MLP neurons of a small language model. Each row is named by its layer, matrix (down: output weights) and neuron, and shows model dimensions 32-127. Each number is 128 + 24 x the weight over its row's rms, rounded and kept within 0 to 255. Numbers have three digits each. A neuron's up and down rows have the sign that makes its largest values positive.
After each neuron's rows, "fires before" lists the tokens most often just after its 100 highest values on Wikipedia text that the model never trained on. A number after a token or word is its count.

L8.down383:139125121138118123136138118120121113106127096101132119145110161132156128110119091174098155150127155106123185145101120136165116136159118085145096172152190105166159132100126136088091086084129128137119163129131142142163144115131162106147148157105160118111113146169121103126147120089146105138
fires before: "-" 22, "or" 16, "ol" 10, "e" 8, "ic" 6, "er" 5

L4.down48:128091113150099107137161154104135120114148103138127114102142136167086101148134123088131129105127075128161090114131128112112119133149147157106142136133135118113149131094099117139091131107149106106099136153157124091111108125129097142159113170176134125156138134133149176099096124131136104115
fires before: "ell" 17, "ay" 11, "e" 11, " |" 8, "il" 6, "ac" 5

L7.down276:149142131080102159123156134154139103174120118160139109141114142126158147086116097119155136131135106118150076137165130147139123098118136121160116150123122111055141171120128092127142146069168102106153131109105116155123132129141144176110121130129114128120124146072148108125130146116131133138
fires before: "it" 32, "iv" 31, "ion" 6

L4.down154:083080153116117130146128169161202138164122129143159078097143148088117112121101129162141088101150165143134119114118133141128144136141116114158122137144087148133136132113115117137162101108121114124154087133146141102131142127122140133140134100154090169129157147103114161123159139103160127136
fires before: "3" 23, "0" 18, "4" 17, "1" 15, "2" 11, "6" 7

L8.down11:103122141143126094153124136162110143099115083106151105167125121132136142121139080143122102146139124162183126138085133125142132114147116119139132136134120106115149097127121136105164169147064157116122138116132140130175105135154099101137119145115161175152101163104132119139134169123136092071
fires before: "ation" 17, "ew" 13, "ov" 11, "or" 9, "e" 6

L8.down176:140112119112142105153085126167116141129095152135147108081127068147148143091160144132145102132107102113105168141134138126158123154144111152121138155132094128138155102164147122133093093138147106148046090134139118128161121137149110116169139149119124112121145135158137122123151135122140128127
fires before: "ad" 23, "ack" 13, "it" 13, "ust" 8, "ac" 6

L8.down232:142138127108079176163113167136140143147138122140178094155114122146145110121142138151156182105143150138131093165159107140149114160128132142116116163115101141070121138151104079172113121119147119118126161117120095125135136159156126112125113154124122152135193109054129108137129134115144133109
fires before: "iv" 36, "it" 35, "ion" 19, "i" 6

L7.down132:145125141138111151165127138150140136084070128093154127184133162139150135120108147149168112156142122169100123126101105145139149100166085135134108134124097164115141116065157144092118159090155126142108145124163147119136118123140135096142153148157137175102150115145143146136150114103117158159
fires before: "b" 13, "ber" 11, "p" 10, "er" 10, "an" 5, "m" 5

L7.down108:117116161100102156139090124149149171130145127123120088118119130139177138165100098130095172156166103118157104116122101161133109110119128111147128157143150140101109144117122146126120162147132162108097129091149123110101117103185173158138132102170118158106177160125133098150174106157111131170
fires before: "1" 24, "2" 10, "4" 8, "9" 8, "0" 8, "8" 8

L4.down325:124093148131144151146132106113162162137130139116134126075148113113117143104119164142106166151146142122121096139160132109109118112118108123137121151118125076076130073125108094182138101121111101164148168157117160139133116121142108155137124112124113151142126153181116145119164132143111096167
fires before: "ter" 39, "ric" 11, "f" 8, "p" 6

L6.down339:109098129130116160147109110155115128125141163125125123166098098122164110133136100122143109139111192142084131120123114128131122161094152193140139101144127133160163116091162192077097143129130157113126166139120128122131109118109127152113092140105181134136132073159135151134105117135147138113
fires before: "p" 17, "ic" 16, "ct" 14, "t" 9, "a" 7, "ut" 5

L3.down260:163121075111114105144130155184152101127123123133101082109124161141130154126089122111104078119105084135106127117107122125176105111120146126136122130108131085102192116141102120119114107073133172125091120080095125122108156133161103148115122124128144135126110113114088162152138123113135181109
fires before: "uc" 27, "u" 25, "ess" 19, "r" 10, "res" 4, "im" 4

L6.down77:115125156125188106148126128165134102164118169112109133159147124157167138110102153133124113123092120084117120131120140102110124128150139125136118120102072110136147161116120094126176138148127098096132124138141116137109075105152144144120143121126149132114115142127114112103146175117091192141
fires before: "ul" 24, "ord" 12, "ion" 10, "id" 7, "ard" 6, "ist" 6

L4.down372:078119158135109114098127129121093085113155155118124170099148113129164110155136089127128087135183126125127102131150104112148121181134109106155091144101156084157146144125140142149122151127091154129153153163104161156127152130153184126150131140099133111089154112163128141120104147096087117141
fires before: "/" 18, "3" 9, "1" 8, "0" 6, "6" 6, "7" 6

L8.down140:145125150160145117132110090137143143156127140121116121127167116166104144148128155133144119104141123110103091154082084118113090084158119130125135134122131163146120098128171119148138160144087114122117132108078139112108157073139090081106138087146158110108097125161093163144135130141146116158
fires before: "as" 19, "ver" 18, "at" 7, "5" 6, "le" 6, "e" 5

L8.down276:137141164098111096103147167122105135129110107163147140115133150143144118143134186110160142109185135127122164147142101126158118087163122169141161129114089098158148139125084164124098138119112114127091085130124133142128137143107056125149144122149130120144142116089110139145102093110117100109
fires before: "t" 22, " |" 10, "ound" 10, "it" 7, "ac" 6, "er" 6

L6.down245:158148198101125089130149135105084125143130118131143118165148148193193133132089139110115099106104083154137120117085118160130101172105090168118125129129102117131112101121116086150125133144094106126111112155111132140154134132125171111109130125141094128154107140103098175090132151140136176131
fires before: "19" 33, "201" 14, "18" 13, "1" 6, "2" 6, "200" 5

L4.down62:112164145131115128126130142108113100130154143149108155114093093154149186167118162143115085163125139109114124138150152142184086120086133108101126136160102111199119136124141163110096124132126116092134136123147117089160086122141122144151054128141166107120103133101109114154134128134135118201
fires before: "t" 21, "op" 11, "ect" 10, "n" 10, "ation" 5, "at" 4

L8.down182:118116166098168152142113136122153128115118131086145094158150127117157130144139160159133116151148125140117133154184139106150174088168166122152142130166093137127141114162092077160133151106180149116130134132127149115149119160140124149136113113124112122121151149144168155174104171123111149115
fires before: "p" 55, "m" 25, "b" 9

L7.down86:110151132060126149139183178096148178114173139121146150167109130123123116112103067153101092094102163133118165121109141112129120143089151147125117115130174112158143087109156170146113148119145137110110135116158097105141109084104115114146102111112125096088113154090146132109118152139117141154
fires before: "ct" 16, "d" 12, "r" 10, "g" 10, "p" 4, " f" 4

L4.down269:131179173120102101129170130155098128120119084142113132166125132130145130158100134142132146116111105109143123094130142132102110090112114146156116099154153155135129112148107117136135126081159109128137113138138151106133121120140129159106087187110159126084127107142144162138125132106107162100
fires before: "2" 15, "1" 13, "8" 8, "199" 7, "19" 6, "9" 6

L3.down266:131136172094093116128116146170122136176113130124138153071094149122132132121116112143107155104087130141135101113115089091162125126136114139111123133130103103157153116138168128154147163153109149079119123136074110099151131175099130106098122086141112161146080121104099135147116113134146106092
fires before: "l" 19, "p" 7, "u" 6, "n" 6, "ust" 6, "mer" 6

L7.down116:062111149089132137133065108103153183084159139098150101137092135107116140152103109138132070115132118142120134148143122111112149155143147144137161112157137132147094099185137154121145105103129138150142116140121148126137135093090128110153098083148088116150093075142114115131145146153139120105
fires before: "ot" 18, "v" 14, "b" 8, "o" 7, "od" 5, "n" 5

L8.down111:141121085106139099106083109123101113113103095149109136119161171115147096106136162119123131082198140090115123115145113107155149150138137092155068140098147087117091120110123137149111141115158141125106106116142107108100157162103136097108125161133123148141135121127125110110170156116176155130
fires before: "c" 16, "s" 13, "p" 12, "t" 8, "ad" 5

L4.down356:104155164102100092159119154080111119092135153147113129145091099185096114110116149127154120106131131149102120133148142093143093150128130125147135121105159092143132107131148153157106128141172109185084135148141165128091155117148115114122123158108137146134122116095137115152149140111151146130
fires before: "5" 15, " |" 13, "." 10, "3" 9, "4" 8, "1" 8

L3.down289:107125146134153101141157157143134098165156093130104135135107119160164127117120108144125140100138162139111157112170105119178120121156088127167143117112110134094093114143181094110105150167137116154168156098124138133190122165129150154140135134089103125095111096143102139168117153134092167129
fires before: "7" 14, "9" 11, "4" 10, "2" 9, "00" 9, "1" 9

L4.down240:138121141141149137148125146143112132126138183116107127124142135141176107122166196097143084107067140171122117123124089114143135076118092131139117166122133182096073098132101125142138098104152127125130151132085104135142112149116121139126112126161132150100119121114102124119119113164117089128
fires before: "e" 35, "h" 9, "ver" 8, "ing" 6, "N" 4

L8.down156:108138104118123112127122194134110109131102083101212163108070117134125128156138127119103084119125082151092145136093142100176127100122064103117109156128083130115143103135145152119105110096132186155145146128122150157145109156137094156168115115152107132131139100141175110088117156132123096133
fires before: "," 15, "\n" 13, ")" 9, " in" 6, "4" 5, "\n\n" 5

L6.down227:136157110098105120152143153128145153179126116109108131138144133133153123122111115158130100147128118096130118112106144124082185075112091151157159131129130139117161092152116109123080101072100157104102083125157137159108144088170135178140115147122130104149094101154152169110156106117111160110
fires before: "un" 24, "and" 14, "on" 12, "is" 10, "it" 7, "a" 4

L3.down308:119156137152131109121098145130133119136102103120119147144112138144109133135168176113103154179121143101147126173130096146092144115114093137110126164171135093128091123082160146120141120132150131145181127090130104112136139176162140133169136132151163121148129106160181148133126116147157178158
fires before: "ect" 19, "id" 13, "in" 9, "ation" 8, "at" 5, "ers" 5

L4.down110:103135118123112111132141111119160140175098111120092144153128111102126140119108132131130103121161104113149144155138117127147111149123115104120139113102120177137095119119111115167178130120156084118139143125120149123135133093096129157080080124118133127096151071119145093122142116142124129117
fires before: "a" 18, "p" 14, "c" 11, "ric" 9, "n" 5, "ri" 5

L7.down305:122165119099151128108137134110133112135141116142110133139122096122115123105090146133093132110174123139097113118160133133118148108134093113187164131082124106157166125105119095108105127118090162113115142134113120145097084091135114112136088102140104125112179126171147119160151081194113155122
fires before: "oc" 18, "p" 13, "ent" 13, "art" 9, "ut" 6, "ct" 5

L7.down155:122100149118189118147090122122184106104141112108158133158091162130112101151141122118152141079141131166175127145150138114143131170123109081144128129094160144131149124137157145143102143116132131147084125100104142151122116132132131118138118126135141184096151156119124103105121178115136115149
fires before: "c" 30, "ce" 13, "ad" 12, "k" 10, "g" 7

L3.down98:124123103109113143140085176158123100115165087138121125124073143156124078127145104086136105142148154148121150170133106141123146128143146151153153138115171150118157128073130127139092143083094114133115135131136176133154127091104124171136099105135115119130128095118126120114167124115112127135
fires before: "u" 14, "ong" 13, "iv" 8, "in" 8, "ac" 6, "im" 6

L6.down323:131111114109148158111159137136132131146139103159137117097106134162117126122076140112122117111162108157141127101123126121120124139116182177160101126152125133125174126139102172101107097096161114129114151135129100138088125112134118154146079125123120127104129072149154107134141132136180142149
fires before: "p" 18, "t" 14, "ist" 8, "er" 6, " of" 6

L4.down212:155118163116122127110141128146122113104161135125149161095134106118106141084123157140091151123112168137089129064138119132137137129154137105152148089125117133112101128118116128119092126127088120108100105152165155128140145168133111114141145133135103121131111130115120105080137123086119145147
fires before: " |" 18, "ab" 10, "im" 8, "ay" 8, "iv" 7, "ac" 7

L7.down154:165137125110117137095144107133116143160131141111069129126113143157094095130115142148139130111112119079116162141156175132116108143149104186127105143146079148120116138127091129159118117126116080144113125085118116138094151087121157113127086102126086101100143100151127110134119132109107148164
fires before: "is" 27, "ri" 10, "id" 9, "ric" 9

L8.down351:132087086107171115097121164132114133126149154113184110154123125132086135126133158131136125135106107112105139103181153108140135093125136140151096176162128121161164133125111135131136096130097165086123124125187166078096157130146115113150117105142151149120142149123165177102162098148128099132
fires before: " by" 17, " in" 15, " the" 9, " a" 6, " to" 4, " " 4

L3.down43:098104117131102135119089128125144147148125132113138127087116115075129126142084137163168166125137145177156071150121114115143096102128161172153131170098120161117121162110133109107158125112107169108095128108095123162125125121120142153155072100151135129130156106111193095146124120103118125130
fires before: "t" 27, " T" 9, "it" 7, "ac" 7, " D" 5

L7.down62:167054128140137114166120132107123151136130144155091118112101117129140127153125179154110130114119121131134110116116192125166148158145133101128131115102128179108150153122145121150149134129101120139165132135122140140125117124108058131129124157126090125186126112157101207135103132127148146109
fires before: "ere" 21, "or" 12, "he" 11, "al" 8, "ated" 5, "on" 5

L4.down219:141153112160132167099125124158112139111127117132124134146152139140105169143103148115109145109129113109136108151115126155132112157124116155119108123099127126151130137111114101140142122106195159109154118153126141094081159131115157131118122092116151132082183183124140132117090088159160066111
fires before: "\n\n" 28, "c" 7, "e" 7, "p" 6, "n" 6, "se" 6

L8.down283:098078129110113134159096133115111145125142154137131146148150120125099137144091125186106189114116177107079121127075125066140145069139151134117151124120102119158162150121089115137149136118116152141119118151099122151129154161104103103144131154125129126118172090147106120086144111098107121131
fires before: "o" 25, "p" 12, "f" 8, "l" 7

L3.down86:126141117105182156146122104124135110115110110104121105143129110148195118177159110137140124119114137113121132092111127130148107112115126137119157138124151163182122120127076176115119155104099117126129135115084146115163106103142130153138131125108138115148125150099166115164115107161149100165
fires before: "9" 15, "3" 11, "7" 9, "8" 9, " |" 6, "6" 6

L4.down303:087145143127173160115130101149126161123157135167122107187113145130151127143193120121124161146164125126122178104151155113122167156171072129143169131109094107156124115165103118129118125130139123138115149150137136135135169162106131112156121123111144151130124103146133110111160150084111151157
fires before: "l" 15, "m" 11, "k" 9, "c" 8, "ic" 8

L7.down371:180063129108132158156125136151127136162100138122181118156131106129144138147127155140164104126102135121147112125097101123098114126127123156107111125122102149097131127099157088168118109123126159127144151149132123125109159122127149091158156151115156138160113093114123149118130116108111066100
fires before: " in" 15, " by" 11, " as" 10, "." 7, " on" 7

L7.down263:173107156110097109205179104100129169143178090106138142115124114173104127086134123155115133129098144141139116134103070135130180103161104095136157096156152157131121123118108133139102154133141082103140118104115122110156147121106123127104129128123126107129122118131122168143115167137136144119
fires before: "ow" 34, "and" 10, "e" 5, "is" 5, "un" 4